config.yaml
d_model: 256
n_head: 4
d_mlp: 1024
positions: "rope"
tie_embeddings: false
parallel_block: false
init_std_up: 0.0312
optimizer: "cautious_adamw"
beta1: 0.9
beta2: 0.99
lr_head: 0.0204
decay_shape: "pow"
seq_len: 1024
train_tokens: 364900000
MLP neurons of a small language model. Each row is named by its layer, matrix (gate and up: input weights) and neuron, and shows model dimensions 16-143. Each number is 128 + 32 x the weight over its row's rms, rounded and kept within 0 to 255. A neuron's up and down rows have the sign that makes its largest values positive.
After each neuron's rows, "fires on" lists the tokens most often at its 100 highest values on Wikipedia text that the model never trained on; "fires in" lists the words (lower case) most often at its 100 highest values on Wikipedia text that the model never trained on.

L13.gate593 [122 144 102 109 146 152  85 226  90 128  89  80 126 141 125 196  90 129 110  74 165 117 134 163 139 124 125 171 135 121 136 176 106 135 132 147  71  97 108 158  96 107  96 128  37 165 133 122 120 108 116  90 151 116 148  97 118 124 139 104 130 139 102 123 119 142 166  73 113 166 162 152 203 127  96 207 199  72  80 140 172 115  86  96 104 126 157 109 126 158 145 111 100  74  98  63 158 188 123 160 204 168 111 139 121 110 129 142 120 132 114 106 131 102  95 120 129  86  95 193 141  93 159 192  98  97  98 112]
L13.up593 [155 142 122  80 142 170 138 134 150  73 151  83 128 138  83  37 121 137 112 153 130 149  81 134 112 143 176 151 121 171 123 166  74 135 120  67 186 112 101 162 125 153 194 116 114  77 144 202 121 132 122 129 115 106 116 122  87 113  94 186 145 132 113 103 214 145 137 137 163 119 142 154 115 161 145 102 104  50 155 108  93 109 118 139 157 102  73 107 151 163 144  70 148 149 127 118 144 166 134 161 174 101  84 107 141  35 143 123  75 148  98 151 133 165  65 124 121 127  69 120 131 125 160 165 128 157 100  81]
fires on: " which", " who", " that", " It"
fires in: "which", "who", "that", "it"

L12.gate370 [120  51 191 175 121 128 136 149  98 172 152 105 135 131 156 133 160 131 169 112 182 100 102 156 110 124  72 159 104 135 136 134 136 100 113 103  72 159 175 140 132 132  94  77 128 171 118 111 155 104  87 159  94 135 169 115 129 166 118  76 134 124 128 150  98 112 175  82 178  82 104  91 107 170  68 115 125 124  90 129 104 139 122 134 161 112 150  78 148  83 170 165 111 133  65  83 127 159 109 116 135 188 114 181  82 114 139  96 101 158 132 124 200 118 175 125 112 135 117  90 140 143 159 193 138 109 131 183]
L12.up370 [136  92 144 156  94 231 131 153 133 118 131 148 174 178 136 134 125 153  82 155  75 109 120 107 121 165 152 121  96 128 162  52 169 172 113 131 121 119 137 102  95 146 209 113 161 128 188 123 127 153 127 162 122 109 190 119 167 152 140 101 123 143  81 141  68  92 165 121 156 122 114 124 170 137 155 110 183 174  48 124 105 135 139 174 114 124 139 121 161 129  71 133 162 112 120  54 102 111 156 146 131 183 153 145 204 127  79 132 140  63 148 114 118  78 164 121 118 103  84 162 126 115 156  85 143 115 156  85]
fires on: " 2", " 3", " 4", " 5", " 6", " 7"
fires in: "2", "3", "4", "5", "6", "7"

L13.gate182 [ 57 120 101 144 103 199  91 110 144  62  81  88 118 117 111 138 176 160  81  81 155 175 165 111  93  55 103 128 159 119 108 105 135 115 122 118 131 164 109  98 156 141  85 131  99 152 128 168 153 108 181 125 130 120 110 139 120 159 107 103 107  99 133 159 118  91 107 162 171 159  93 106 115  78 156 113 148 151  83 120 135 133 166 123 142 125 160 135 109 164 128 133 147  63 195 173 162 115 136 127 103 139 188 199 146 139 189 131 141 109 122 137 106  78 152 122 109 133 116 160 157 106  65 123 139 140 142 196]
L13.up182 [130  91  95  66 122 106 215 124 106  92 126 126 187 115 155 102 165 100 189  98  61  88  77  90 133 101  78 118 123 128 108 159  74 144  95 134  80 106 124 117 151 175 171 100 133 117 178 104 101 122 112 115  62 128 168  86  97  84 191 109 171 142 128 133  85 135 128 143 137 142 124  67 113 192 123  88 172 153 110  83 155 136 115 122 121 100 114 133 154 184 178  79 118 184 126  93 185 134  82 131 139 144 120 172 132 136 145 156  98 157 159 112 178 136  82  77 148 138 138 162  89 112 119 135 127 143 177 105]
fires on: " is", " are", " has"
fires in: "is", "are", "has"

L3.gate811 [135 122 135 144  73 200 153 110 138 159 114 181 127 138 154 105  78  83 130 136 164 107 120 111 129 130  93 156 164 126 160 184 145 120  86 189  69 128 139 149 104 150 145  99 169  81 109  85 110  95 151  53 147 129 181 123 154 147 141 127 174 117 114 118 122 182 123  79 161 124 107  79 117 138 134 129 104 118  99 130  90 123 166  90 118  98 127 120 179 107 190 136 136  89 125  94 129  90 163  53 119 101 165 142 133  91 123 132 128  94 140 113 129 130  84 176 118 156  97  82 118 125 196  77 129 114 129 129]
L3.up811 [109 104 116 118 107 147 119 145 106 138 104 175 104 128 131 114 138 157 116 131 156 110  93 136  92 114 119 161 195 111 152 148 134 112 120 217  73 110 129 107 122 136 167 123 159  84 122  44 121 129 108 111 125 103 212 132 148  93 126  83 155 130  75 110 149  86 118 128 173 129  92  68 151 134 146 169 125 128 129 144  78  98 109 116 118 119 162 188 141 156  83  95 205 104 156  76 122 210 149  43  91 144 195 134 185 162  98 161  79 134 173 104 148 141 113 139 148 136 124 122  90 126 139  92 144 113 156 170]
fires on: "1", " 1", " 2", " 3", " four", " June"
fires in: "1", "2", "3", "four", "june"

L7.gate804 [137 141  96 180  96  91 156 119 139 130  90 148  60 100 145 105 109  96 139 110 146 132 135 122  71 151 149 200 159  99 106 135 130 133 115 145  40 165 111  90  74 127 153  92 122 119 147 100 148 157 151 139 126  71 131  65  66 138  67 124 161 127 121 104 104  99 114 120 117 113 188 106 134 144  96 140 159  90  67 150 128 110 164 146 138 128 188 159 102  79  95 125 151 176 118 125 185 165 133 126 145  60 230 122 117  98  80 164 147  99 125 123 169  80  94 178 115  97 146 110  92 161 127  97 131 161 118 139]
L7.up804 [ 78  86 143  70 114 128 142 189 168  17 102  97  84 120 156 166 166 135  87 125 186 116 159 118 110 106 175 144 152  96 133 131 111 129 119 118 139 151 104 116 115 154 105 173 102 140 130 127 104 204 147 118 114 140 131 105 122 131 128  84 160  94 120 118 136  57 116 116 144  72 185  89 137  93  72 154 154 176  96 169 125  86 191 152 145 101 138 161 117 152 137 131 108 144 142 148 131 113 163 147 104 165  94 102 136 106 167 162  83 102 160  99 159  35  71 138  89 133  85  67 167 162 111 164 140 147  87 144]
fires on: " by", " to", " the", " into", " is"
fires in: "by", "to", "the", "into", "is"

L10.gate246 [105 102 131 136  96 112 156 126 113 176 133  73 135 124 151 121 161 104 108 169 103 113 111 138  83 109  98 133 152 123 137 108 129 158  98 113  82 167 102 148 111  96  58 102  91  97 153 109 103  99 193 101 166  60 141 124 124 121 121 167 145  84 163 121 105 126 118 141 140 119  98 112 194 141 118 185 116 140  97 130 139 122  62 106  95 172 129 120 115 120 188 108  94  99 143 122 177  71 133 149 164 140 127 162 157 143 124 108  96  82 108 115 188 114 110 115 162  90 134 111  79  92  63 140 114 148 150 178]
L10.up246 [169 112  90 115 125 222 127  93 186 127 131 165 144 110 102 149 129 105 126 101  97 151  96 126 146  94  80 133 135 132 125 118  63 146 129 126 114 137 181 175  99 121 115 107 110 119 125 182 141 117 156  88 111 138 186  91  87 157 131 122 121 159  78 117 165 130 188 124 147  84 152 199 145 131 145 150 127  81 102 138 154 155 119  77 133 143  90  87 131 205 142 133 121 134  93 187 153 132 143 127 122 112  96 148 108  90 134 145 142 186 108 133 124 129  81 153 148 143 140 103 110 106 184  99 133 124 200  99]
fires on: " which", " has", " that", " who", " can", " to"
fires in: "which", "has", "that", "who"

L13.gate284 [123  81 184 160 147 197 150 167 125 107 108  83 106 136 189 134 132 173  92 136 147 113 123 132  94 153 115 150 124 145 203 119 135 116 102 139  72 158  72 170 135 130  99 102 128 132 122 124 152 108 136  72 121  92 140 160 135 138  67 111 163 121 204  97 121 160 134 123 108 164 129 128 113  70  94 118 188 108 142 117 119 210 121 104 168 113 108 115 170 108 175 171 163 100 103 132 133 131 158 133 185 145 143 174 163  66 105 115 175 180  91 141 147 138 151 121 121 107 129 155 116 132  92 159 130 159  98 133]
L13.up284 [143 128 139 101 108 149 125 129 124 125  80 143 143 139 139 144 197 126 105 125  86 162  85 171 135 135  52 111 107 163 125  83 134 144 162  86 105 144 172 155 149 129 177  67 142 155 186 116 133 179 112  99 161 113 125 139 130 185 128 120  92 220 120 142 101 160 183  87 171  98  98 142 181 100 134 113 119 176 124 145 121 227 133 170 116 168 112 107  61 100  98 140 111 178 120 140  74 103 126  83 182 124 151 178 103 145 145 126 153 113 134  89 149 191 105 135 126 130 100 186 156 139 122  95 139 166 188 100]
fires on: " who", "ly", " also", " that", " later", " currently"
fires in: "who", "also", "that", "later", "currently"

L13.gate891 [ 98 208 191  99 137 176 133 105 101  95  89  90 211 148 104  53 193 182  19  47 117 148 189 153 103 117 135 109 127 181 102  66 192 130 106 156  91 129 165 169 124  95 119 177 138  80 158 161 153 139 112 126 130 109 101 150 117 133 143 120 136 120 149 142 179 106 140 157 108 168 164 106 117  74 150 118 138 122 140 165 137 126 146  94  83 145 187  89 133 167 127 139  95 141 130 144 182 105 128 101 163 122 107 126 157 125 121 123 150 155  89 148 123 147  62  83  59 103  90 171  86 201  89 139 133 117 127 180]
L13.up891 [169 109 159 118 138 139  62 133 144 141 110 150 145  94 169 128 177 154 180 180 100 131 166  98  85 141  91  85 139 106 128 244 133  96 173 156 143 132 113  96 140 167 186 147 106 192 117  77 187 141  99 136 124 167 163 124 119  82 164 108 121 197 113 120 101 125 117 143 115 139 195 129  93 147 111 144 150 159 117 121 155  99 100 154  81 107 120 143 140 147 125 179  49 102 158  79  98 129 163  99 157 165  89 126  86 110  84 170  93 101 127 144  75 187  88 160 131 137 169  99 131 104 149 132 103 152 112 143]
fires on: " is", " has", " have", " can", " It", " it"
fires in: "is", "has", "it", "have", "can", "may"

L7.gate209 [110 163 161  96  50 129 134 138 104 109 188 138 101 170 204  64 155 177 125  90 168 165 148 155 137 114 140 156 155 139 120  97 159 106  38 101 114 135 156 123 166 142 105  88 125 147 138 125  65 145 160 155 197 151  85  99 184 138  57 126 146  80 114 181 151 130  98 101 169 199 105  75 109 129 166 195 104 170 107 146 101 118 109 178  86 155  98  88 124 169 167  87 108 128 162  95 129 137 157 107 181 150 142  95 144  46  89 146 160 133 107 118 128  91 112 156 111  95 136 117  95 145 123 102 136 125 133 179]
L7.up209 [ 82 170 169 152  86 124  95 120  77 116 113 153 134 153 187  89 137 131 121 140 109 102 124 129 165 138  68  94 141 175 133 126 115 164  85 126 140 111 129 146 131  98 199 111 184 140 112  93 119  84 140 159 129 136 112  84 145 121 130 122 170 115 118 121 136  87  70 142 147  81 114  84 147 114 202 182  80 110 132 122 106  90 102  80  81 145 170 101 120 158 140  95 165 147  82  51 141  97  93 127 179 116 177 142 154  99 139 110  78 127 130 168 138 141  98 161  89 103  78  95 140 111 140 170 153 109 208 197]
fires on: " his", " 1", "s", " 2", "pe", " their"
fires in: "his", "1", "s", "2", "kirkhope", "their"

L2.gate657 [ 33  87 125 127  84 102 180 103 114 153 171 117 125 146 157  72 150  94 136 102 109 109 126 139  95 165 131 180 176  55 134  94 122 167 125 200  73  91 114  63 127  69 146 137 143 158 102 148  93 130 102  99 147 104 134 118  98 109 147 180  95 158 125 133 158 136  93 110 170  87 195 145 111 140 128 159 116  92 124  78 117 101 173 139 113 133 168  97 123 109 104 149  92 144 164 162  82 113 136  91 114  80 147 146  89  64 125 109 165 117 134 104 130 107 182 170  39 171 128  96  96 195 118 186 170 150 133 144]
L2.up657 [ 60 110 106 145 140 102 139  98 163 136 173 127 110  77 149 112 136  82 105 115 111 108 153 129  99 186 149 123 172  90 103 142 141  87 136 113  92 130 167  99 102 114 143 156 150 148 109 125  48 144 147 185 116 177 120 123 107 117 189 146 120 154  98 105 161 146 140 118 202  91 144 101 178  88 171 161  84 127 110  81 167  81 106 141 108  61 140 122 203 144  92 181 109 140 121 111 134 153 155 164 145  94 114 130 122 112 153 205 135 165 137 106 153 114 121 171  80 110  79  82  89 174 145 181 109 189 125 164]
fires on: " into", " be", " of", " the", " any"
fires in: "into", "be", "of", "the", "any"

L3.gate95 [154  64  95  81 144 111 127 133 125 110 143 149 152 119 145 116 112  90 103 122 153 133  79 152 184  87  90 121 146 126 125 161  53 163 114 186 111 190 143 126  75  78 146 102 177 145 110 111 119 131 120 153 174 147 141 136 113 108 124 177  96 157 127 140  93 149 112 137  85  88 139  68  96  59 173 122  96 133 118 145  84 168 102 123 135 107  85  97 145 113 169  81 128  30 182 132 152  48 126  99 112  92  89 170 121 156  78 132 169 160 105 112 101 147 130 126 116 188 151  81  74 154 122 186 155 142 118 111]
L3.up95 [ 58 171 131 155  79  99 135 125 140 109 158 196 105 127  97 116 149 123 201 102  85 149 161 157 120 163 143 161  92 105 185  96 111 123 127 132  98 157 111  91 155 143 133 127 120 144 120 181 142 140  76 121 104  76 125 154 167 131 162 114 121 143 107 148 152  95 176 179 151 114 125  99 136 109 200 120 115 130 160 114 129 146 104  65  27 107 139 110  83 147 149  98 176  84 112  94 111 128 136 153 121 109 121 122  33  84 103  89 119 131 111 115 127 123 116 116 147 146 189 133 167 139 139 112 126 133 164  84]
fires on: " part", " member", " with", " for"
fires in: "part", "with", "member", "for"